{
  "num_hidden_layers": 8,
  "num_attention_heads": 4,
  "norm_place": "pre",
  "positions": "rope",
  "init_std_up": 0.0162,
  "learning_rate": 0.000598,
  "weight_decay": 0.38,
  "max_grad_norm": 1.0,
  "warmup_steps": 374,
  "schedule": "wsd",
  "decay_fraction": 0.806,
  "decay_shape": "sqrt",
  "max_seq_len": 1024,
  "doc_mask": true,
  "train_tokens": 660200000
}
MLP neurons of a small language model. Each row is named by its layer, matrix (down: output weights) and neuron, and shows model dimensions 0-127. Each number is 128 + 24 x the weight over its row's rms, rounded and kept within 0 to 255. Numbers have three digits each.
A block is one neuron, or neurons of one layer that tend to fire together. After each block is what it responds to, as a language model described it from the Wikipedia text at the highest values.

L3.down281:142108108121121130112132086165104106095137084147125090143120103121101118145096139124142089139103102126136118127109139150091132149144113125107096099109109107072102121167123093119127134151120133133149134060143137130117123106121173125136100098125173136154121097156100129107149117143129118117119159116131112111151098148150140134210131125177151154165137174165134162134101149130154100112137
L3.down932:163127171097137100148121161131128126155117097130145165154091094147151124124110126112152093104144137158145123142145124106133132112133169142148124083115116146118107155152117159157118137071150126126119149103123135123130140128133116122137129160127166122141063162110154160077135149144111124136122146139134212111126148136110101149097100169093104160114107151164134169146101126134138135133144
L3.down1220:142132134131132099152149126132145133123098139165086105150121137119145123115160123076163127138100114116170131066145136146167115131156155138162128128138123121127122129112140096137129176135162169144135139097123115111091104109109141126148084120133140181156141149109132117119132113150155126119144158152091134154108085125122112111124133140051116136106137148157093141121104140090126126111143
L3.down1411:133136113096098133122133138186165132161086139115122108070126108138207160140099142106109129132104087125180132161124151112107166104151132080067081123129086154166141153156133159118131135115097102111128141089096138127137109107077131127131106123121151087079173164146139102086080120104150104144086132105142137090128129129097109162141135134138116149137120087095150139157120068136158117140108
L3.down1773:156148101128131142096138191149084086090108115185111105141163119130089116174109128088128110127130117101142098124106148104082162125117152131121137128087127116110111121126125120129161152128096116141141111154131174110158129124146124127131106153142111090144134117160130130164155040131127132111120103141132130096148058129134109148099157152086137144122157138180144154109175134145155075128145
L3.down1811:146126132152113127101082129155110132103077071097112118121082114131101141108119104156130149136114092159116105131118123124103140115163121103104137147123108151143124138093119133053098102169110129127149135065191114104102129122124148128125104080109100139135162107133148139140117087148150133146099132140122180129120145122162124125153124125133153154092131140126143123128174128102151109121127
L3.down2123:155149133155182100135158125165114093134150131126128147160146137127099149134125156117115183136154158132127144129124139124092134129113142085144116092154160134158112137155117145097096105134140134147129142140162177141121124129107123134111106109146100116130115128125181095111099182145131145137144118128137109037132118139161093134126071105183184080185121127144093156137117131155121135104084
L3.down2280:149122124127115114124072087137163145155109081159143137141147142164130112119101124109108128102179129077108138155121115174083114109103106151166158132093137154088079143137121114132119079135111160153111080128152117109111109154104122108133127134149125146149126157127162090127153124111114142100130157123136172081144154134147165137159161114141101166137136156163118134085117151119140133120120
Mainly "same" after "in the" (in the same year, region, game), plus scattered fragments such as within, this, and mid-word pieces.

L3.down131:166117143163114151117174117176156152114118072156117144109101122136060181116116118106151127173133118126090128202131107142137131072126094104120125135138121138115114139167133115101065118145121142138155110154101121128126105126165148144109082108123195114142111124124074121127114153162127157182111128137093146131149145115144144144137137133136166099109121128117114148125140117125084111142130
L3.down513:117158135147152125164144113178138143107140205146117124143140109130107102065161124132160104141137130142136107076133151151135158122145131122140141112131113099104135107137122179131122101162140153177145123100128112113139167111123136120124095099138122163150145107105112115162130144125115152087105131131134127155153162117140156104180123110084096121078152084144140150140139128110158137096147
L3.down564:161132156082134110137136097184107165097128169132143121114118121170133126100131148156159093142118151121140107094144111116126145134092077128147100150124114151095130145182105124134084153146121166122078167112144130184117131139125130146148109102128095118152121096130127147154107125111181133130156132146109120155141095149149156112138126116086100122106132116163115109117143130134143137114117
L3.down699:126139129142141178113113161146111135115132168108130149182129145091116131112129148153127136138119092139116122088137140118136147117107133121135157129122122132111123123116128113198151151140134094147120164150099084117140131120116177108114143137151106135120142141127088122127118110145141127124147128107145056143137089134144142109085106106107114104101133173108145158132126092128131096134146
L3.down1332:110125112150104164110188163121133164101120135129130130147104107140157140206164128149131091141107138109137189131110116119111101147084096124130091156114123174117107159129138138098120121121129181109100157121105128180104112159131141140147141142139076115098144151100096140124084171148155159118128109107148101143133134120111124105096073151104147118084121151136137122151102147127119095158125
L3.down1388:154131123075113140171140173085115106124116127151164168115154120130141130127131113162138170148108092126083139161133122128143114103119158139167105152092165121099111160077125165149098088128137099140106121083127100159146151138173157132152131145156166115124159133146112126151139154123134145119168156111146084129125140144086125112155107159122128133083138159085135128138132140135108128112135
L3.down1694:159132094131117088147153091082153135130103085070151088171119148126117169168106112151131128121126140148136156160097125127110153117134111154151149135116100169101112160073139069141119078128149128130087095096134092155151163181149093102123138126136115116123126112097111119110113139149143138105151130164145103093132172113110132139165136128139087124126159115158120112140137134122189138159128
L3.down1817:147088110098135137123152103147123152127141151129126142083146102123108134077125103157063140116110125123141131101104124137178149099135124143100092124101111182100119151186130137130181089133140151107114128152100136162124174125159107172149172144127133086170120112111115117129129150153156107137145144124144121151125159136068158124151146156152132150130135111168119111138099180156118129149097
Mainly the letter ș inside Romanian place and club names like București, Reșița, Maramureș; weaker hits scatter over mid-word fragments elsewhere.

L3.down138:123139145196100092139130113093148133094161096129116138119101139125096157123121142117117100125130125148104154084129136104118114133117132148128100121072139133147117089140148136132125130132100154156153146174097144132095126111137151122150128140132119172151135172110099128169114160120137122078145156097220103118153116148123151108156103173177113077128134148102099108136092186092095120127142
L3.down512:099140139099120114132103123124106133120137137131107111150177119165108111174153156163165138135140137158114128175128162128115123173142174127120124088143125153132087138122086118182146103114154145139191108115159090120091121090159113104154160110100135143135100139115143097124157126132148153167148171116179119090108128148130114130099080144152150121098121188151146109150155131119116108103131
L3.down551:113106131069137131153114162129155147130138155135132138146116131130110086149149146159178109122112119160103133105123128170113090093111148123133110094105087098098162159109118111148152136126149117140116095096099098124089136080112087092135134091115098100143121151148115110096107155132162137178165143111136149126112136159095086147111120109133157070150144175172086092115125166098130120099144
L3.down843:109093157129122142131144161142138093121108163168145126125126112084100124106131116132162159146128133118118103117144133124158156122121118125089130071148089125136117140154095135149129098143152102095118106111110145122127144122103114107158069135167149141099108126145156102103152130114133106122154112141141099187124135130114172180141133141114132116145132190160093118113145199132139120106115
L3.down899:117147154174120132108114143145136120112139140143109148160168145161140119127130143150086121126093156175160136139110152128135105114093152157122112120143099163124143128157130154114178107147135127137147106126104146155115146099117122131083111108137128184126129169144161103130110140094083096172147110159076170150125161145115125142159104129110152109151111117163137191129155109097123156151138
L3.down1468:111148150148111174143090132121083103089138107162126097118145155098194129117109139166149146139144107126139103129129102113159115108133124178146149146089129105129145113088126124113122136125149094181074137164118142101104137145137124128136121101104105129137147124092145193104157151138116134129119151118097096109153127129132134139128129113156109145126074064099156121151117156113150096123105
L3.down1661:102115135110171111110107176144139079159123135141120144114133140134141167143124082147161123143120091082123129157126127118128175131117149117101123102141159106094128186158129155121132104148117123103101074079093107113129121135127126128118127148136123144130113101149111124104121132112122100175063133135153140147141119128098112152104144137105097125111134116129098167135132147140151106114149
L3.down1881:183150124116109147122146092180137129124089159114141131115128141161160126152122136150104148109168130149175137138112113142086109104109124133078140144143102117197162118158132150114186138120132139132116141116075152142104095106136146109139095068138155092102115128084161148148078139075112174140092128155143093128115160137151127109130101131110122126141153131128086137130169120151110145163121
The token opening a noun phrase right after a comma or name, mostly "the" in appositives or lists, as in "Col. Martha Wilkins, the commander"; also name-continuation pieces in name lists (Suz-uki, Ken-ney).

L4.down7:106123129169130130160091144123113116139119114174100103150157140126100134164158099110159084102067128156161112126130145162122151100131154133133138106084152133119104130140122101153135124115118112119109114105106124112118133120163119158109109119128122110127121158173107116088128161159162140140128113088139125150130126196119050108129124111120124122083115113119101154140135132144106115138124
L4.down796:106110096199134140148144078079157115088131099081092116135141173119140168111151134126112131185097148158074145139125128117096119122136097140137097118123138165121140111141145124133197136157129152126102116183117102140142149131198158068066104129105107132125125166125110122144138145114135143144159157143142138144105133149110117149130086120151097101112091120120089127122136096120128148141163
L4.down992:141134146097158167100121147116165130111109153143140112130106148113139083106110094114159138123093124108150109137083134120105179143179100119118144167098127134140144116127144154142161134108132143109113140141189122152105123154109154174100165135106107152098114071120130135133083116137127123125075182146147137163121077142138107135098106173115085156119166157077128160164100122100122128120140
L4.down1233:162130087154112140183131095140123114120153140101082103132178115094145145134133135094123130144160156116147151136140145139130113165155119149164120116116154141114152102148138174157142148097136162126077173131096138121108107161153078177105144165105146132128077135131130129145140097090100138120149117196094080109162134151156111130105129111124144104114118141117138125144118136096114136128147
Tokens just before an expected proper name: last letters of country or code abbreviations in sports tables (ROU, TUR, COL, GLN), and commas, "and", "a" ending lists of names.

L2.down664:154097160084131175145162075128131130153145107121103166161121105117100145071113151128098135147157148124110110131145130100110141133162153099106145170082105114164119150118115135162161149106137126133105160128146140142110121163144141107105126131057102078108142128136130134146133113140162171123164134150136113096116092156169135172141140127175111135122087092179138127128042132133152138135096
L2.down1874:136151125154137102126136090165112149155170067103108130122143150120137141102103159134108126129116133120096176150163144128105141123151122097160157125108146103121127098090165145195125172130093130146104188162161112133092099168144175106125151110086081119149138150111095130114168119132120127121154125139120133081089127103142121117093168107194107129072137074125112096078113161136154173121106
Middle pieces of words split into several tokens, where the word is not yet finished, e.g. capabi-lit-ies, inc-orp-orating, rec-ip-ients, amb-ula-nce.

L3.down774:146117155119141123124103130094109151117119135081094142145111126141136089078133115108136164157116147165134167146117123138133139127103107114131149170160086139141136115156098143121111161157148084168139163104145153151111066117128138128121147078131096164078121130119105081120110122098122154126075109149123154129140106117134145149147109133118126159094110096138167107130139133146164125135158
L3.down1034:130147089097130173147139124156155140117096120124115124124155173150141145123125123140159110116132185090153098125136115107144091131131116115124099110115164108166104097045064107195110129143108135118120116066102134105113096123152134149142150113145126150153143105103118100125103119111133088141106149153126099125130085078132103126155152140160174165111129154121097149150152123142106091134155
L3.down1046:158123148093132132146126144141113102099155126110132133117127115173124087126128135139143125160117118158145128144097104104079160131131116123105120128131124110155093126115166162132110155141132136084140179109109156144107156109116103126067111164162143092121115115095114135151114152188154122121158117128095070118161182148136115132160103087177140116074136116152126131132128106141165106133068
L3.down1211:114139144121104172076155110126115143111096162162104119153131140124095129093131167146114129151098134121116130046112143103130110119133122148107126144160133107127125136157110131157115171148165077129135109135132150150135135104153148099116110088150128136170125057142111137125145044109145144131131103163108177148111087141138139111164099119127136169095194149160120116151144149149135148174126
L3.down1598:144139116152101141133104111111086131150112155121124138112132110116128129171109121147091119135154103120161142132153183151126108139116135161127100131115131146113137142080109123130135128160130129159069103141104105108123088134150147109153163177124134119075176140160124104133178135137122125103125143105149122157127111113086152124157122133118094084163157153150161115141125142114130156172129
L3.down1770:145110157128118145095140178100120136144091072137164130137115141184129115098088120103077116121102146103138118095090122146122073109174138136157130106091138120150142126144157176099158110138142118134142134150126095160116127123135116134119131145126134106123131131123129154105127154161143130139112129161126157146145111139139097102154154141092133131081099134139118089133141153147147096129126
L3.down1782:114187121123105143135153129129105129146126127116120144147096114130167116161085112136118126141125102141119087040109116140111165105137109141118112146142115114094135102167161149179125163147079136121099123141110118129096137092156142145136096108123109119095156104163111149144137103086138157123149168102137132131095143122155120141139138160123135168082158132153109127128134099155134116161137
L3.down2052:098135120126137169138134113174122141100122160110107109128145134177155090116118148137177087077104140133149133114106148126145111141105128159124119148140122095152139099178151141165100136121160140140136108154138110142141133121113133141172174103090136123116117085129104133114131111122129149120128097142104097182105104146148093125119139096106113132140102132119150141151099118124116125135113
The " =" closing a wiki-style heading right after its title, like "= Sheryl Cole =" or "== Description ==", and sometimes a verb following a sentence's subject (formed, accepted).

L2.down397:098102147095106122161150109136124117149110089100136113160167184059154133092076184109157171159119160131129095149092140145102167078169105133130091106075106121106076095143107156139151143082126137114129125132133152098137154159108108114119131145070121149132137153115128143114148133136140126114118099119155122110123148120117147115133093071165108148106143115174133174138146150108094160146126
L2.down651:124141129137130143140143130115113111134142172129165125125144153155114136153144131175090112107152145141158129142099137132146104121163159117161128116150147110050137110139142139128141136106131148136137129190109124118134162106163099129141131136100113178188106118101132125107175095133151166059131116138108083123165117129129167144137141118137125092116115114071106099140114134126154117162125
The first " =" closing a wiki-style section or page heading, right after its title, as in "== Early life =" or "=== Singles ="; weaker on mid-word pieces like ing, ion, empt.

L4.down179:079133121157132107144135131134115111175131112145090128131124094181178174130129133135096145139152131109124130119094124124172104119122146119117113183125164141172133120153153104125108141118123110110134122151137130135180096152135141107138100098135115123132105130102166134124097111123089132110066128133139124092112121193094171155079172157160088123137126092122170105108162133111159088153086
L4.down1408:117143135122125148073170147131103138149132111095148159124144177101190162085175153141129136118131112145110083120096140173116187143156093144107132127153144136118114162114126118132119139114151125116101123116123124077143150122111141103094116127143143110110092159126135142118100113107113152128114195104149097121101135085139118132175105158146130149135141105091154109122134127118128124103141
L4.down1979:095116146165146138172210125096098131090160130167078092142115123146153140123113134155133127143157121100137103132132125121122134127097120100128136121123153138122137164117141099114130096143164115093164119142129129135146131122113076119154161118125109155140116111102133132122092134132146147122136162123094119118156119144078139105085127125104138150156109122075179096107115152168154160140137
L4.down1981:117128131136069111186156107142124131134129118159136136126157128144145131165126122131079177140125135095117122109094120124141080136175164125151112147125148132140133134140132101130123148171113098141115128159151125110155121103123133129139131127168148123155092080129080133082155157132102159103128108130123121089106122117123157100120160146153137150109145120109161124131106104121137109147087
Word-piece tokens inside multi-token proper names and titles, often right after the first part, such as Fur in Furlani, Vol in Volvo, oca in Apocalyptica.

L3.down35:112119140104133141130113143139163118146124106110134133154112116115150184132121093109100138121139128097142112090156149123094187130127099118146130165127164129123113103093103115147143122166135122106173115120080137137115116177152120133127138099144148118153142156126148131153148140131099140091106146198097128154120152157103128140131101140155148101142097139137150086094125129154143145107137
L3.down103:137110163154136097101132078065141139100105123113118116130115176145127133115129124094083111129148177094134115123147123154134156132120100112164126100112125078080204085136115153126120149104122138146125166117143086121103165133126158065129141171170085137128110139130146123153134117110133117116106121151168132080130149091133126138158053126085086123126170103127174111129141152171115104122091
L3.down137:113142149124119087119128077128151107133078128124076137099119138094045079121150108132167138103131107111134167138098131142109102111122154127145126135131116139113129135169153104110104132148105121099145138155157140097098152159119123117119123149156112098145091116168134119114152152114104136131133123108086093094099104125118112127122126121084095133101148152141145101125136137109098117148136
L3.down559:107156101159108154117135154115154132094103145131118102097129147130109098172163161116101125113170127147117120144116155140188122094090099101141079168152146141104157129128092150108126091145133122128130170120165113143151183122152120097127134127150124061141118160101119135151129137113117166105101117151114138082089140140138085145127080158127149125156159137098221182105115069109099111139098
L3.down626:142151125168171154116194100145150137102125118148136145122107168155034117115131139156132105127135127126156101189105090154164107097131148152140168145124136109095148138116137111136139141129132176121129145152105135118096143153088172127103154134113120107142084144111166115136173175118121133159137132140130104144111152109163140122166116102173080104095115111182113122092119174161111126144132
L3.down863:110111154175181122147165081117128111157088159115122144140144168097180081090112146125130137124134154126116099133124118137134156094120116104134154130112102134087119122144116130154136164126154141118131132116139158103135138118133152126125140133125114143123076165107171120131152127113108144141121169155102151136124164079123129159186053165094098091104176121144149126149147141132100108147083
L3.down1095:107111124102094105117126144083088141153118093121095097129152174148161072107147171132186132157105149100106133201108136165140155127110122146109117142124119151089126124107157090083149111172131136095107182091146144107151124146115152107122109134110124102114125169133127153149144131147087133119075160137100096117092126103139109127139121116094141102124163098147128172131115071105103139118116
L3.down1957:136135160143142144137197095147107145083101137155121112112105152161152102113134114084152165137118113098151134116144115130163166106136168127155134130145129086069136138151143127134135088131159135111124130149107116165140183151102114145092172154113107091184121166072139146127087164135144148127125106122128123072159158121138140113116073136161128147096131111101150134081095176148149139114158
Non-initial word pieces that continue or finish a word, often surnames in tables and lists (Spanouli-s, Bren-na-uer) or verb stems (posse-ss-es), plus heading "=" marks.

L2.down1903:109133134125163155129168128118079118104134157092108095113081126111133108090169137141154131129101168160109169148154137134121120118145099138141105150097147146097098134119108131110160139111170140122164104182131117127121135071125139112112137148164123120127134133139153138121103140102125139106140175132093190135108142123140113131124114135085102102151139108151076118126143178148119155129088
L2.down2146:115137117108173136142103134135167081136137144119145102120148094128161134111149110127140113182118134115119128156117143155117135096120118121115114110149104150073157131162129118135154106132119132104127073128144148128133102117104122133097129097147112117129134145128121126120129138118102139176135105102115176178098134143119145164092099101084116173168108147162077146122093156130101126113096
Final word pieces that complete a word split across tokens, mostly adjective endings (-ic, -al, -ive, -ry, as in artistic, medieval, temporary), plus possessive s after an apostrophe.

L4.down500:101116160154136122090133114159118108098108119142137133147137135112144112117131127111131101135112144164139088128094156138121148149124125118144112134068118076069120123157165108110083133106160135151142155109153112103134130128086119143135116135112105128150082125110195170089126101144146149084162120161137094178084096142109119126154115130156105130149129104127113102118137114172157128184041
L4.down1526:118118149115162132115142100132123122137102142146148176111116122112154114084111096162126128116117120105137146122130145123122103095150184131112144116114174170089118104131112138094157133103169110119143131135103122117140136163131121139132131079092122172127136131129150136155142106104134135164123125131147181136143131138180132127147153151142059111090135089147103107088153116161155099159085
L4.down1642:130078124105155127143172156131167126122132094163139113132139135095129143134132151106121114096140155100128139163101141160115100140139140121138114133146145116072136125192139123134145138141102144127158118112130164144125122132097168116121076114140147116135150123125141124099164133113105138175165130094118145130076058147071135125166141114156078138122125108155140120153139134125111117163083
L4.down2295:123076164131076109097163131126087113091095107122165146135154115103158147148154106148110105122125122133144137167147126124143147094097160140138132131124119157134132152128162138137092147114128096145100135140124110140099135114098127109147115158147102115142110146138170109125106099111137113115116136111113111122157112098140154159151158117172093123141135080148132122126153120137150110121107
Fires on words right after "the" that point to something already named or coming next, such as same, following, next, end, previous, as in "the same year".

L2.down511:121160136133139083141106107092149136124134146103132164156117113136140094190170103145163087119161112108151123145157164128129113115109167146153133138123113139114151140084168146137088131154147121100154175122144117110125064125086072155111127107118121164156132153145133130117130152124137092144144096139099136092145085149092111107130175119116099157125109116130104134099138104097149135132142
L2.down1263:117162118128111130190133094133125054145124127151145139151137112123105162093132114110126130126130103120094215139120135146097109119208145087122202090122136149123069122121119147110113107159118087140149125158103095124124134104131141126136155143183167113100131123129163122123106138153108133119123155154113104171147097140132138112113081127099128128093118113130137125179136104110133125133178
The word same after the, pointing back to a place, time or thing named earlier (in the same city, at the same time), more weakly this; other cases are scattered word pieces.

L4.down49:133120152133130120121126218142107077125108109113094145149095176119130132099146090164118120137158116073141128151122160140100176102152108135151100114131162121126123127059137103103120111125132093150084131089147169111133143134134127040150118154127123159148132165120127134137155135102136114107160137124094139094095135145139089138147092128123095142089112107141122153120130095121142133111085
L4.down1071:141110113142167138133167116106159143131156128163131167099120132132079065143149122076147140110078149115104170134105119156142117111130141123171142107130144108072136117137131137131131117114119152120147129162144130162095170132120130103139161161147117124140088124148137117145106186137105134196131110129084096110134130098129136169120128115130117136091137090128125092103087147119108130136147
L4.down1852:128136112135152159120144096131185158163123099143155146137104142109083091156197105108107161150089133119127191162120119140101132128128138130114132149110148106129157117112108121133097133119105128144115160116102097157082130148138155135093139137180106104144125120093124112090164164106133127083137161133141098085114149127111124138119103154169121123091111085156085147110120134128092145169172
L4.down1970:087154095163083105109159124102109137148120128107153090150122141132154127115106134083064139136147149150131144118138130105119134140109133144104164138098154110118165162122078158127097136109139143132113081125114176109115145124165140124091132108144116129172134169112108130064134154157108117149172121147091128140101149152085164144135131129118131101153125064118144108095142068119132087111158
Final sub-word piece that completes a person's surname, mostly in tables and credit lists, such as Web-b, Smigi-els-ki, Spanouli-s.

L4.down431:088092143091152152150075111154145097186135140134103130131129042133170135133143167125115119103108168099147137129118132108113156113114181172131103135096102094165080182164129105146108171140114134094131115106100120131169139091115105162113121096093083118142158163120137139135107170133123139120143140125152148167145132168103164123146164100181117144152131131116124071097072145081148128148115
L4.down800:124141153112143153135117155161106147148112110084131169145120141114150140124119130140137160149161127138128132133110123100086192125094110134142155134096130103081113131137124109140159132093112125119102105173178151107133132103101160103096120137117143112127109132133121122127139111122147123148130136170126139140149102096135163155106131122151132144107104085113073118119122164087137124104085
L4.down1626:123149089142140137151158097131183104154161129114164106120153123111136114094084113140146120113147119135152100141119098130154168100147079106126134086150118159147140135108127102114118127163110141091107117152115146115148116086138121133131121144149101178153124123141116141083134164148129154095167070118105140182121099091150092141111160143154145122112134131156095146167108136140126151133148
L4.down1963:090159115122103135162205151120102156107089131127098151099136155128074148163152099088129129090180101151110148096165118142089161120110121144079135113150164084082123128117128099106124140114102134163156112152144114118137107143117115110142103102105135163106094149115105135130142141141099153089114128107118126191135148128138131096117080204094139143133117149077147119144120128122084130131121
The first closing = sign right after a wiki section heading's title, as in == Development ==, ==Early life==, === International ===.